Part of a small language model's weights: LayerNorm before each block, 3927 steps.
MLP neurons of a small language model. Each row is named by its layer, matrix (up: input weights; down: output weights) and neuron, and shows model dimensions 64-319. Each number is 128 + 32 x the weight over its row's rms, rounded and kept within 0 to 255. Numbers have three digits each.
After each neuron's rows, "fires in" lists the words (lower case) most often at its 100 highest values on Wikipedia text that the model never trained on; "fires on" lists the tokens most often at its 100 highest values on Wikipedia text that the model never trained on. A number after a token or word is its count.

L6.up263:123132103155156167118155132148181097094200100170105094084163132120149111174136125121097145109133122145107133118137195078112127097113071137110197113150155141089116102113200142058055111183187122113137122096081148081113130119130151128137091184117183145146091153173112163128105144103160162174124137124128061101150143108086179193117114065146148132169094122148094119102145103142149163114197132115139117092168187147109158135152071085091116130186135091138088122106098165158156107135138146123117178134065158122181150129145124096096087104072128120121118155181107107105120170137105154128107106108146095117093130063167066113118084139125127092155056114145131098110185076148156057126141085091118132085162158116124119137106190146122075137079109073165140157122120140177092079102126188
L6.down263:167140122081176195144171092198110092147116166125098192087079165115155140075167166134130105084106112159106109101112157157114087180152141128069135133186116063099137097116078133146159143109094120162139170138111128062105109123097167161165081140082138132143128122178107151095100105126147146101108141109112120149131116086132134146117134157167161096193107171112130141156131145151121169160077124068149106147091126074092021123135116118143077131122106163123144122118139140087129134101100149099172130140122095148173164094143050144033170113195065189117124136088170184153093189118173133092142133137138165105094152070120122145119138119112145101109103174065124142116150104090201158167119175170145123106056091160107183118118117131106122096128132107105126170121100130088221134119153121
fires in: "in" 33, "on" 8, "of" 7, "de" 6, "at" 5, "a" 4
fires on: " In" 18, "In" 14, " de" 7, " On " 7, " in" 5, " A." 4

L3.up1019:113174150089094099189094133137148255176095142108113131079098069097191101117127163143171134082194135151151156101069142055172109126137107149153058119141102159105119160152122108118137122096087137152111159056168138175135143179174112125090088113126142118151171075198122122122105153088081111151081143129201165125086132146024138149139105108148133111149103144149152161130107146190127145133164151122074122135092160092079157141156113131144122135160130145122165147112147152125124123116109081080116134163194156120131121109183155132150102110107119171150115132111112099175192116108120147107107144150151082099088170062115152169145070171138130103132111081136084146148109105109135170080084122133158136096149071138096101164179156122148149153162075083160127111146133111089166123118109134
L3.down1019:146068121124118165163120080099157211070155154133125130108054126088150146120105155135084124072147130049170133122095128093160135112119110104077143160140086176097130103145091150155136071115113127096124138146140060090167111111159168152052109157127104122143110112135148078149114134157144106137147168157113118147148119143134106139107136154110182154073142140184169180107084147070119153127131163178156102114186092101076128120123135142135087092119129196084154137135105166119172178157140132144068148255165144120116131122078182156144137096091095163113119095113178178070132062143171166128108118099148135157131135145114119100157137180109100182125093117140155131122124160204147112118107105116067118103165124155138109191143114124117060150127168058121178162094111106149137136094133154
fires in: "by" 64, "the" 13
fires on: " by" 49, " by the" 13, "ed by" 12

L7.up261:135144110136172142134141130134138091128133165135099138131142070072100180131100118220153178117099148137053141091080111069183076130165117112176118129141132072122062150041111110069127061165113123148151150180154193109124119158107134143106144158120150133161121080181160162142163138121177160078124089119070105122073098151145147150164123148151115127141064091055095151171147123150118105139159139173131106170140138133101139068167161140147093130125132056124140161120150152122090150147112080168103118235062119144141160105138085138089142115125102162106180102105081148145096122082112164178167140116106157119100203142129087120057077078136103139097156107149122201128104135144092137160151072132177097158124152117111138150127146144129124178095106138154087112111117115114157132171159119
L7.down261:115075085153155082156134131143145136121151107114092121190105123117162142103172154111129165065110124147119125152091129105201130122175130098092078148178152115081103109066150103107126152161166037123158101131117111149137145102113113146123097213172074091169140089132112156136089162155101168133113102115108145111047119022100133082143084113131086161120124070085185156090132175117123097112121140146161117183025121139120103105138142133170089058087157133115114127123197090169054094174141132097140162187114107138149130119113126151150115130145152165142138120098142159145087127110146086127193166108091149155113147209140081162094166118131128126141130160128117133150110168136152136168148107131141135115112140128107092133107149103090173144095149144134155126101143186109085081171163116
fires in: "the" 98
fires on: " the" 31, " at the" 16, " to the" 11, " over the" 6, " in the" 5, " of the" 4

L7.up320:179110165153056145146135127118108073134096162132163152072114159149152081149125125141160105086147130161143153165154116113144086149095144100096119123135179105087137088194108146136111151089104133069142096118094170134124140131124170080123133071140144133167101170154162209179107164125161160151093135108096123117123149050111107132115145118139119091156120112079047181068083187094149076129146133126114123110168140111158141132160201136153102141133143078105119147107177115089115169073099190089097153166126148131191083126112138088153174116046133132137116168118112103179104118109156105117083081094113163209130112118159200143101107097146118155156149078145135154119124100105116097115148131117165112169139121176089078111148108141164118141066122140173043068127158098117165098182094139
L7.down320:052070152137158170126084137121128151159118148087112103111074111154147185166145136027137121173122125215103100159088153126109126074135070138140107124087128143150139123187105152130091092144128147110109096159046107185149123176133085167142142136100152157100060143145100122137080185151124178127094164180130132171137133136135152071082138126115143138140137167140092128136151116116158168096140147112124151123114136137100114114127084117143095103174106121110149104139174125227110138112128069092103156113101084104162149098093171108162138105085091099159129119185100168146139106104126103138137128160151130129119131107120120159118089163099173124122103195107162150165118143060121130193190144135094142137079115068114142081187072140067142100183102175083145132146157098210167116097130084
fires in: "by" 25, "for" 15, "at" 9, "with" 8, "after" 7
fires on: " by" 20, " for" 13, " at" 9, ", with" 5, "," 5

L3.up1022:156076201189139141166101137108148167078143129149096130069169103112103107042100164129052063088098139089152127113112123092140159149131150165089125109109194122140163134093102114184172077051128184145096087109119138069101090112117139165146081113106088110125137113138146122174091094102104132142140121128135160112166132101143098146085126114100058108142103165111118124141125104068165117097153162179094169138126135132117066188129114125164136104127097106144142115113174088113138133216141104126144062192104138103083118122083130206138184105113091160122118109141071152169142023074111152132132133135149175119109086139126123141133110137167107048133077083161171121175158177178120126156131171123129163127090106194122105180146120159124083133060129137212111150125084136064167116102180125
L3.down1022:113146088182050115097147165115172130122168093109157124136134115116110147133115158082144142121102125150104166099067113150109118120074130104119089145187141189097169108194117133136101146166101070104185187128129162056138168169132152102101132110143079132172133123154104124093149112152201137061100146142102125157083132174099203086159082090069121101134207146120177124108137068136113160139115103108131147151109049079084156118161103187113119127105057133160132090087172175121138126094147078099129107199128137093093176143174106118118162140172151145115111174128121159132151208144087106212108118142143146148158150146116157149056176106179129172059140112162084212118114125095113150133161135160108123078156133121132145129119096120097150115148132125167150138142111154122100105129076109
fires in: "s" 38, "the" 34, "that" 6
fires on: "'s" 37, " that the" 10, "S" 5, ", but the" 4, "ed that the" 4, " that" 4

L6.up177:139067190116084147177184125105154092075149098118082138105178156123160126124102101123025165126148119146129136200160105119134118149112160134045115137144174112154122154095152030107074142180086140090143131136096119104091180124103045098095184168106076113105100140117121166178142159091102166106147157129131060118107111129156148097111106139173132119155090044142103153108093143144117130099128089069116109091131152136185175140165093116147058117149097091125154154150174074148136116152088153109182153141117153150170142129116086155067137085184106180103096111143107117146156142090133146166100088093125148128171147075088112151124118113184078074152067112139093125115145157146121185171104130118146114111144158146168148106174126119185097195142107160117141181144127134168125129182144098
L6.down177:150089117135127107149194114142115141109128144087120130145125131118118180058130137183040062116116167124146163108163155168151081108131107108115143181107149116099104106138133112116142129116098098129171127145138113122108117116093146086091122119095175080224117180162103028096113131122108140111077105160099139089154122102110098189080190148120121167087129174122115166151099132169091167103056134110127140115119144202112145148103107099170113078131118181175138112182156111148169147105165175134159150183122072104132131107098138039140116102155134140136121040134140122151143125168165152111153129092101154124090141097111079145192097165083105081149124116095126184103157090159152149142136153175139096102118165133137119099111090163091055158169107111154122106159163165164163056185058142
fires in: "to" 27, "that" 26, "in" 10, "from" 8, "of" 7, "word" 4
fires on: " that" 24, " moved to" 13, ", in" 6, " from" 5, " word" 4, " was born in" 4

L7.up1245:150129117146109119177146099161122120105153071169113169103079163115138053129118203120155140141202111125166148127096165087173092098098119153117110103121140181123137089188113069181140154126100192122125089133136163165209098111180102140105103120086088147185091128110118118148150124083108109124124107083135150099126184089129174138154141106135103133091108129062159078108111139088185083135115115147141143196097146100122118147086167089055137107125127140155136178111239112141107106110144039151159076165160133157123104136161120143103173162190056098122190164113177115126138187107129139090095167129182069089141134137183138159154083130168126089149113126183144146086153117124146078147130082123126114071140154071111167163116088138106138127078127135072110144139151119223134152118139133
L7.down1245:156136141126135136110118100147174180147145171126126120101141139114158125162176103126120119098106075075054110104079083146175166088091148170104123101136136118164181091134128166151060122151112155127104123125144124149187122137062065120136124153129147174144160148119132079114134145177120121004111117073126153074086103118102140126147142147139179175082103111139122095198159150118089190176157109131149127123093115108128162104160160128175091153100161137131165208075208136132048129120084067118177066210142165142133131136160126137117166121147156069112119120135182152175151153144176102115145126085105112139155100136131123098177131106159103171183154046109185170151132121106134111115198173093082141036132107106125171164111102137074092107101122139056090142118094139126143161097146144
fires in: "by" 20, "to" 20, "with" 8, "john" 4
fires on: " to" 20, " by" 19, "1" 14, " with" 7

L7.up212:136132098046078155136150141171125115121136104103128172159108129121093151160145158098145153081163101132121130137198074109115193065104111167150082199122076145116079137105108167121136111094118156093156120118154170152112128134133108185074173121161107099119132168101126158177112189145073148161153111064195114106091135089186138130146130132138118122151142115144161083219050154126092063101103126117162157128138101152078156169094123099075144105101156115092137156111229158107106104150182117097116116146127165117143131091111144132151150150148125116147131110082129146172142153192165100056143147169202130085113190159154145125094108155114176198144119144122111033075088104133163147082157105120166098172123109196130134161165173163146121156094167099133172170131132136120106157121156090
L7.down212:121155096140148122081060099114184129147092166146139077063084105156103183084154152110134123060152156150088158092195103143136106090116107107111174095154204148085157143155124150149092105116181078086107149174094076043119112156099146139174097141136166126103154126131135122102138126162146113115148140146082054118158105156111107093142142164122162142056152177106161171159139092108116097106121140098129095120143110109166131101129176084168123124192148141139133079165109177146151097088105155159097141232143126156101172163083091102139148144167162130084152069205211095086108150139067129168179076204176126138134102081159108122164122129124118148113139153078152116148104115154175142123058169157151151119122112088136147115087103091165108144127104154129149124171094103082164158113093134
fires in: "by" 27, "the" 14, "as" 13, "with" 12, "vice" 4, "of" 4
fires on: " by" 20, " as" 11, " with" 9, " by the" 6, "ed by" 6, "ice" 4

L7.up1203:128135066233131147056163102080088059109125126128174209184077134130117136155132081132154132140157116157162148071174136078152163131095103148182124112168139098082132124109156117134138143134114155104133124146205171152130133135130116120137150133089089159110131140143127182127065120148173144126129169115149131152092081134073093128136138099134142142122104131152075141137121074126175149114107101142122172178083188161171145102146136107102105098136095116199104123116123113089130157137105062106129146113097092121138112157096118108141196105179113067175202105137068092127154087125167167123064182137091133100156132113150150204098062142089144137099134163176140140155190117112124163148139173143072134106084158127125092087172154130125146117175078166075150133142186097181134116160074107
L7.down1203:137153038180148132089122153147106115043122124056136159125214133157113076183152112074131121175078134151125099121100102120093174144147081119172123142157118072098162161103105170156099132092127161123155156166154143125155131152164117133116155101036126170151147111074130109176128076080151145131095136172153125162115166154066091133127125131130075109097167080113139155134135137158161114198094089080073100183117165136079093080136133110117055165129139107167107165130145083177118123089143158159112152128153125128124079140135112107136155110124147050169211107119135134154164121096146105123120142058139111162134154161122143157138085162155079169175123149147102159115103139072145139100100187151135123076098139156145082122141138098122103135114079135123158089188214109154143102093090136
fires in: "to" 61, "and" 4
fires on: " to" 32, " f" 8, "s to" 7, ", to" 5

L7.up1231:105143138174130115138170171104178095186154096151121156103169081138187129147177159106169126126172096186174096165131143101120044099094118101136152135097154118098091100137194178147087102165147118098138145077089163159132168165096091114119111092149185145111131089098139106098096133112105157125142114121113141147149151096172103169113123151130118082132096106136108111179123100048103093126109159087140168079161136097168066077107152086130072139157118177086124123099148111126052100121150159148210164111120153131132134111088087067150165131185146080189123126143085118142103070149094082146161177146135153157165141174169157067116045114111128067109167167177130124145157160079142075173088131096117115100117141080100113135042099147131145126128146117103145165158151116158108132164052119
L7.down1231:123080174198128124121064132133153126168143124170136161068166109147135139148127173119203160149129147118079147152146150185078095076146100117136132112096175090168108125197125194106122125141119108069127125147109156144115157127130103101134045175169091134138084139147117104118085102115082148075127144155089153151112121164129123140070128116128165154104117192044127095181102150112138140130133190133082178094117138128119102168156119118105101102154102128082192153123129149125144169155105173142167138193128098094198071098139172146126185147106161102118079150161117174111080105177153130080149103115100135150182170187151089148109151045223131078147087071157144150130128115117129130114090125100152185107061116140135130100130103118143147150050111125099103124137155120145137086139146101
fires in: "at" 13, "by" 12, "for" 10, "in" 9, "of" 7, "reacts" 6
fires on: " for" 16, " re" 13, " at" 13, " by" 10, " in" 9, " of" 7

L3.up1089:137145148156133092149173116111128174095162135142199081097117134111075121076148122157152108114117097096115146078143110119130156141098165051131089104177167145102100151048167160134137084126088133143106072128164119147135113106124082082149120094098072125132070172160101188099112132108109156117171151176127147187137116104199128167091172124169103109123098128115091145175109171111161051139151132123144126122131178064123130131158131163111181092102101072084122115122156101115073126105160103180139112210160060129136120082155147155132159166146105148129117120123155163116076100137128130087087090173147179117093151127176142201118103094127157120132091101103131102118112179159106150130141114133097107125099125097122068126139120175093122154135108066180090189088123148147170162086108108
L3.down1089:106112121112162129067124112112102155208096118142075131152072122120085181155131152101169158198166121062115160176096126120124131178102161060134072154115107173148157107162117164115147142152130080150159144108112137068113135172185147161133134147147151123134156113115190151085121095109109088128132152057054078147102095158172143102177122143089089112124124133118139161143140104169117157102146153129083124091167090148158128102108137084137133130128113131074186111099244065135121139131135104143114076169120161138110092102120130174101069133148173169142146187145196135139086143130091106138088105113117130198157116144108112124041108106125056085103101100219159174178168194154166106152084141166105121120137139124064084082139087136147179117152130115120185159111125065134202131119125155
fires in: "the" 65, "s" 9, "i" 4
fires on: ", the" 15, " and the" 11, "1" 10, " I" 9, " the" 6, "'s" 6

L6.up1182:111124137161104155159077101142147172144112177124148109119155178030140160113155177178144157096102143157081145103095157178153109180148149146149071127126163197089107158112120100135181152028090147090124087115061144193159201148149127163183125100103124169107155113061151130115145153061159183129119079135062112138090141114104154171145053151097066146170096113113072151084111066142097121131176116089147114147153101098136090129118133124085142151106144133118132166089125131187086162130157195111117134061151154122089109104126148108147151087142086134108132130147118140085129146099102083128152148151134142096178129128086092172106130078145117144118143111116143133147095157139136113134174059102112135154081126122091118164096151099151102143119148086104098150105116106161146143195166213
L6.down1182:091073116150105141104115122102120109163146183131145100123127177111135110116182116126106113152146094143148191119119189081112163212228124102101120151139137175088147134137114135120156139135163163086085104101104128146078099153122121166151102172160119181134165103110147119080095099189154151113075123153118183100062147158115131061126125151180141115166151114132118108155026094138077123079145099093149120129107077149095135140149210130154201066077155119115135093114057131101140129125099134091155120030149144118142134073146100160169166146128100152119135168174158148085133152089111140101169156121092144127149108153111107123121134088147145153144039083111142107157148124138105165125153094122162123094119076161106117141101082110067142089174079143115103145148189136183137138077087117
fires in: "an" 58
fires on: " in an" 13, " an" 11, " as an" 9, " is an" 9, " a c" 9, " of an" 7

L4.up1003:170116092119139123136168112163132104104092110115128107153121110086083161139163150148111188143138140151174098104150121109084195076089134144136120065154184104131068152122140122116138068130129121157132148034140118116129138091141156086144114118043119142082119107110121191134169148143071131116124121164082156134147071117107092161117136119160096153124117074110131166115121088160140140200083173118100102125132095118091140065177147130137114128150169207104129183085167075121127127095139112136111150137107177102113140111087109150134143131147122144144103136118129093154124077155095112117172177147115133145148118120183140092137070168144140057134104100157168163083153134107070141168139172128111152104145133081157171135133172116090095103168121153106202114200097031236153135181191127
L4.down1003:111136123073084135137127136138116166117139131148130099184084114073119135069031110110149112063123105118101183167164181091184099148142114137104163157146121156131156088155095102152139091199125101149094078130153152174143121128135159176158147160134119119153086059139050119122143123183100157093115166172109162126133097113117126102115131106105089195106141118145149141182137123120065174112128096128103152128131118091099157146129169123148118118156120151129121096125195125116136134161143174100115159125146081149102118203147119218132131120077125194152109096105146128116139160094111159138131128160101168185164151111178127087129126173142115083161116081095117043087149150133057122117132073130092092114171126108119156139115099174140107158153074094074137136142108186140125197134101157
fires in: "to" 36, "would" 10, "will" 6
fires on: " to" 37, " would" 10, " will" 6

L7.up112:144091114160162160166159135117146098112133135106121072113115129081133113145119113130129156104085155204088133119121156112154082121139150088183091142120162150098059113098121110119149151145080107127141122124159133167149067124071113150102152167051132109183143085147104150104108139113158075187154123118088157109058132091168079113078106161114125120118120028061140174127095127075165126096102082030137165120183142087137143149159138147139168140117119119110116110134144120112160159104102156118122119211086092133151145129060135166094165125100157168144148135146136117203116089109143159099116137101142069068126156074101138155129114117146106132200132154099170116140164124173116111119158136069135119149133152118142097087112141163120150165096149145189143224071133123167128132143143056
L7.down112:096139152100125099148120136174147093140158105138121158146127082121124162131191158140059088158142176011164119098171082189134090148148136126116107141127126098106097198069123098148061112130166129111171061157139133136129124175130112145127114154093084144114134164135111087170131185106115146121119211129093111148131135170110108180143161154135077120106133139109139123164142110101131134170113082108098076171133141182081188087094059144106075089077179083175081119115199085167146121123114171137169174244184111165104118121127112142107134129107099135151117114166077103114128138108140136089109126164080131124111134161108078134121154140128163123137162126139093142115158131067134098114114138093135119161128111153096095206193126085128110181100177160106101117083103136181139093175127188
fires in: "the" 95
fires on: " in the" 17, " The" 12, " to the" 9, " | The" 5, " of the" 5, " on the" 5

L7.up797:108163118135106103130127109121121112108194106165194147134165105177082075120159160173153144116117083099107118118144163167098149109136119110133109084166125120070175154075108095155121090045153199101104150111127135082141132144106141083129111094142136103126159118084124131079166151122071112175156127124097062146113156108112123123140100144111167189101128214080140151124113155123078103146092113156116110092103109137098135178136130099132147085086092137108186155143155120172149179103089129115084129133127143144132119107083144153142156106121165138108073130128127093097077168100133153137105186132115077164142143141073101083101149131093187136168195189134085098075117133114116149107163124122168128138070166154210171117103151057097180098079111163114116176134050134118162160137181143
L7.down797:126098114192130107114133160166075104140143074133114164118150154133150148167189094161147084141131141091123163197123139127108106124154114108163073126122154198107137163105147097151080059099111118136104134118092125169155177134084112124149135149163129148134133123089148150067112113167102112123110098092106150134189094057108113160103151144122140096180137189121121144141130135112103114112061124121171135169096095119159115134054141121121114122081175113103110173125164148112086154071126158097125059086165107120177116110100109204141135150110120149148080110129107134135079176114099150162094168089126184143134055169079071097088160075120121107138107145148154156103146152098085182089190108136173183149071134178163199188095153113061147092078116138179154086107145136091107117147194101
fires in: "an" 76
fires on: " an" 16, " in an" 15, " as an" 11, " of an" 8, " is an" 7, " An" 4

L3.up1092:087143134134132113104127163165113167122083133129127125162140104132145135130158160171222085164101174126120188187142184067110168159126105095099125103117154138122128116092146118151116142136098112171200094152067114110153087117122064147098159095153096141172160102115053089162078152165088134111129105093116153068171115152117112111148119119147138130122158130121097103195158123122106173159105121108079099155129063137122165104156098155117156142096107164052128118130076078155103098145107149126157148114126123179123134144116156107154098217148155137117136193150084140117088130105139217050085108163163120125195154057157105110143154128155113102127109129122117146120158136149113103120059121167131086214093115156176121188133147130188096119122097123122090068160157116129169144066113140
L3.down1092:109162180152153110109117097106103092088134166204137102107100171143132142098076157128164089104159187121195156138174208185122112137124145152137151168102147158173109088138151119149135072144066169174106109132133129132121140084062177100123095133155098124120113120103097159109093133144119147155176100158134027112130103131087125106155158147151144127131148076038098092115153157170092121024114147084152191136184092109113119107131083101115137138136116106100109136062191094120120125136146121121164185071075130153133119185180157111123105139088116108098149161155114165151159061156132154121159139176122097136196134099054120115114121103064139105075150137140107162104141152150167115120104086178152156128101156114118069133115035138142064092151095150152156090116138126147140152180128129
fires in: "the" 44, "m" 8, "in" 5
fires on: " in the" 16, "1" 15, " in the " 12, " at the " 9, " m" 8, " at the" 4

L4.up683:087128102156157186070082140133056135100141158132162139126181156158132087130126150100163006124083114140180129122146178091177138064190128068149149177142137125100158105126114109132077174158109134175114131151122126144121118152144145087183039071138141087161187148094146134140155130130141131123127143163142225180133138141127142164109097106106134136163177133153127113157134129066135122128122161144134128180104119119117113138132081117146091123174125098183137135159124133152124143111188128151112182075050122084133109166109129075147135122154116106132161059151075133159156099130095139157099179159158150108132175090150178103135106084106149109173119142167026099163045089105117144158170193177149112137117102112109152129116077111124107162156134122131180097144183069125121134121086158
L4.down683:112085114115118122141119155124134129079103112074171152121141145095123085086127120142077110060114161088147123064109158153071155088163133167111116121203126117068131182125182104101169131157108146177127188156150059161096147098141119103149115123065092136074039128117169142058078087164144148123170049125166124119150129142129183093134135194164157135101096115097145136216106101163106157179107119113128149166016152094076092117153124128110152111091118130132149086046147055143155129128108140139068154130107165100111143120122150114128133175110152094187170120183165115113124159166120138102121130136149151172147133093080133128110148179088142172162125090163123141121124108132113127183154145171082086118124137146124091111112176112120141104130111153150119124197131132125158108147072124
fires in: "would" 25, "to" 25, "which" 13, "they" 9, "who" 5
fires on: " would" 24, ", which" 13, " to" 8, " They" 8, " able to" 6

L3.up705:171102096136145114133119110113109139070135066099059177126179132122137208091205140063082121130069079185131161113194145098077163062067119152120141154115133103120120130128151119112123147145105141159163149109174144151149111127120076130140173118086138090149114128177132091108046197161102163110143104110137132165159136133115135185104124166208136093124145161162139135140116159115126123126143167125140150132079122091152178164141133114122125149127136127159049095103147116105094110172120131139144177116128102160148154158101116086121165068092142117115168118137105110092129076142150102121117155198128101063165082076118132091140064126109076099114109189149131121159157127140105181107100143087091146134122135098129125124085139130071054076110142114160198173119203117170132120134175140
L3.down705:138104104108132112167126157204178175093139175122124152104100168124133065120155107169095093101119186167166149152162092096131164158139092144068114152087114136130129140107124122108041134134140165108146150119129131113139135088057089150142160152140209165123120062053087104165127131088105121105135153183160112096146094116098181169172096151113138153145134186158122158084068062179154191178122132143068132105133135126112162091148161146194109110161148148132115111106150055099189130115090144160183117132158109090154107160126113175144150133109120186155133169090159170139168171152163111133107172099195115100073115133129080104126114142124073155144149099134130143125162102114110136101152113131074140113097091134151136153100104177135077126106082179111093120147149158120053117139108078
fires in: "in" 74, "to" 9
fires on: ", in" 25, "ed in" 21, "ing in" 12, "ated in" 8, "s in" 6

L4.up267:118099146148170149182089129187103103089200159147144094096150107094105124105113124133162121139108083175191164164142169068178131121185080124193151125130050186051091108104150127157154110110175155136132038083096169099159135127111148102123137088150113122140137169103154124086167138170067118157148120103084128130118137111193114129108124135117127108147146120110108112129159126107125142143073111138153184148111088158126083106151158056143110136162169134145155079113131079094119110139131140149095108114160141197092110115167042143125162137123080110109126103141108113125166117135065129137174162129108150125103155184024169102154126113114100163107188168132120149087146162146121126129118086116150169152082096173125131178103135117113176106138091125128085126159148114147145153082116073
L4.down267:107115081149122160184115110156095150104158143130158174129208130129158111115177101147163143140111147155141132139113176104169088176185149131147105086130073121072165163111175095139103121122108209073109118156112142130123168126115044106180124101136131123112120128122141096052209089146112143171118079111097151094112159076124126152142092116107123181104157125118141106115110097078148153059093127145148141102106094157163099119099176175211145097146123089109115143126111094144061162092138162127160139124174167139139133102165113172152113137156084088081093100152133102108144180102084167146152138139105173133128170172104078137110147126111096125080159165098137122126086135179110104113143114115141159091038114171121175182127165092125152105077099158160120117108159167136183173108163106
fires in: "an" 92
fires on: " an" 41, " as an" 16, " is an" 10, " of an" 7, " with an" 5

L4.up241:153115133120091144131171155102136137143095071131132106124126142121043108133142180182152089130060111104202117156135153120099131104131158151155097164128228109098124114173097173157093117079107152148165137165106179169126158189133114092026143069101123081146119134106160133139120141091130180100150150100126095156116123146154115119149086102143124117120120165101096144121087117142151140153123132109059097110085067090099076128119154136117104089096125124095149120132190150104100105121158104171144124124147051057146140131102110098123136148228123122163133067105166118147129050128167106138167113202158108061091127104155105131129100156166119102137110196152072126132107040097119136131149177119192140122153124089099137096168116172176095136156145083131120105136168117164170106151111136
L4.down241:118157094092150138116150110132188104133132180071122129096090158098125156097166145158097054121112121152176127129097153159130138126133058109139132131160126142097123142109060108167092184200157126108195082166100063195157117146159102115143132152184094137105134163079134143178106155157117123145174144119144107065211107187093174188138066160123106123107135158107107113157124142142083121161113096067108113163148146174147103143131101109135160171147133117106095107135103087169150170086125112134102165172149142175109180128103135049137096120104136180142143147140122143105202079126072105128194097146068157176119166159143115074132148137154131146109055123103150137149078135130171174135070089142130131102165074132122120126160097048135158139156111157107054111135095140107170139172116150
fires in: "was" 23, "to" 11, "is" 10, "were" 8, "would" 6, "born" 4
fires on: "1" 16, " was" 11, " to" 7, " would" 6, " is" 6, " were" 6

L7.up607:107080134160117145116092175093163134090114151137129101144150102175176204148095126151136126123174108132145119124100204090128108081150124126173157173143103098128105143126147137084129101125088148135109154108155140159150116132085103131144071083185131103118170144140162150117175140166108137175153131106127110166139143145101100084074083080043105099207096153103113130163149152131031155131097151124086111119150099148094122127082151157140123125144112109121090075127168109130085087134162179152138109114101151135155158109149088137084187138189074099121196123161104112146116108136066146129120132131066168146111201075123079063141132094140078168077110176136127071088150068106092132140141125119090077109089134119141145149117170116187141118102110160117104114138155110105159116186119097
L7.down607:163097164184081172122056184108099171111175127133112133186134186126123105104136141104137187172107129114084123129098145160082162125125089147132110141114103136115092164138048095117125119130126194117101196097109151143135100124158068141157120123111118105079115117113061108091104127127189159109132122146125124164134126152197105101088124107128103118141201152137109124087154100146079094166082167143105159089118119153103089124124143194103144139095155210126129145116224118149085110092083081135126163039181170137150144131071087140151141151155137092114089144121123141092088154134156159135148143145153134066148148164151145083070110078181072147089128127094105068108146146177087108155106114130151154156138167141127137165077153097115151128120102177158073126106154072164121141086162133
fires in: "an" 62, "as" 9
fires on: " an" 28, " as an" 12, " is an" 8, " as" 8

L3.up827:110143055112149177153151155069155132112134115142156130110126152104115105141137083159122141097123160101097116099179137196125163181167115170162137191169125097144169107173101090159123183134101147172121199145109124167188063164103179150141131203168144144130133147142088132137127180117164121134109144129117117138074121115128136157100137123115148112118171088117141110065142140104117135125101084131128138144123209118181067136136146140071154149104156085110139135075140086099079146151025148109146107149100128140152117075134116066085134152147135144166136120142153146140129106121043206162178133061118108129189115101099133075046169133146097151138131098116112136130211093067142126093099105098116070130178109092099121179087113142101113079097108128194172161092154117067158088169146144
L3.down827:098122107165130184089120136158132101165188139143122098084094139146173058138127144112130148132102123125119110133129065110104124121082127143159184099079089173110141161064142047173160094104121135100169134058172164137173073091130141131062138167107123148136126168204066082128139108112067138177133139100069125088076131142108165197141173138174165124105194077128155104137175125106118102082131154064118134110182143159144142126118093134111154129136145078126083134140115174119150138140141103094095143179133120126200165139115122198172148149083156164129146183169074188079125150121119121126123175131140072109142169098170089111131124091099203135119069157124109157147115190167151111123083166092105105107104112100132125137170153148081163141110149135066117142111097103173093112116128133
fires in: "the" 48, "upon" 5, "your" 4, "it" 4, "takeover" 4
fires on: " The" 27, " Upon" 5, " It" 5, " | The" 5, " Your" 4, "Over" 4

L3.up659:097147149132146160089135114137165115088126038092129147112094136183116134111106124137222160126162125107170151139073134189156122170120075137098073101202117115155157140181147100133087150105086158172095177131063122120143140187175170102076139151134122128165102127148086117119128158118093158139172097107084110154079139057129163166118139140119133054135146085142155074098143134093097058157140107111123184145068152141115175116192139187125130120141100143116074120113151146051073098149131124129214119096125120068112135112113132126138089029140129137153108111141155094089112112110113192123037111112086123109112092134182094191138109085152104141167130191077134132131117152138172092100107131134116180170147132147124136143149108060156100143155107042157100131110111121134156133126117177
L3.down659:141174175120108135109137041146118170099166088155111180192160116097136178108112152126048153125089161122114114148052150084083155126127087110048160107134091157180171062120126141125160188141142100143139164115129099107143126133171164104146091114136103168147101162112072144102094169126122101179150127137120089129110087131149140152107118102177134093123126162107113175101052176079118125110155184010121100115170191096161079073170148117097131100149209167132131089095143164072089161142143130169118123100114120084106126148107176111108153146106114156150133150055134078129076138158086119104200148103112137160183153088093133135134137161187144166072107044124112130103144098120158137124107125102120062133112156167140089110157098116112147085149098052182143117102164132142114143124163146
fires in: "1" 17, "10" 13, "00" 7, "11" 6, "12" 5, "9" 5
fires on: "1" 20, "10" 16, "9" 10, "00" 7, "11" 6, "12" 5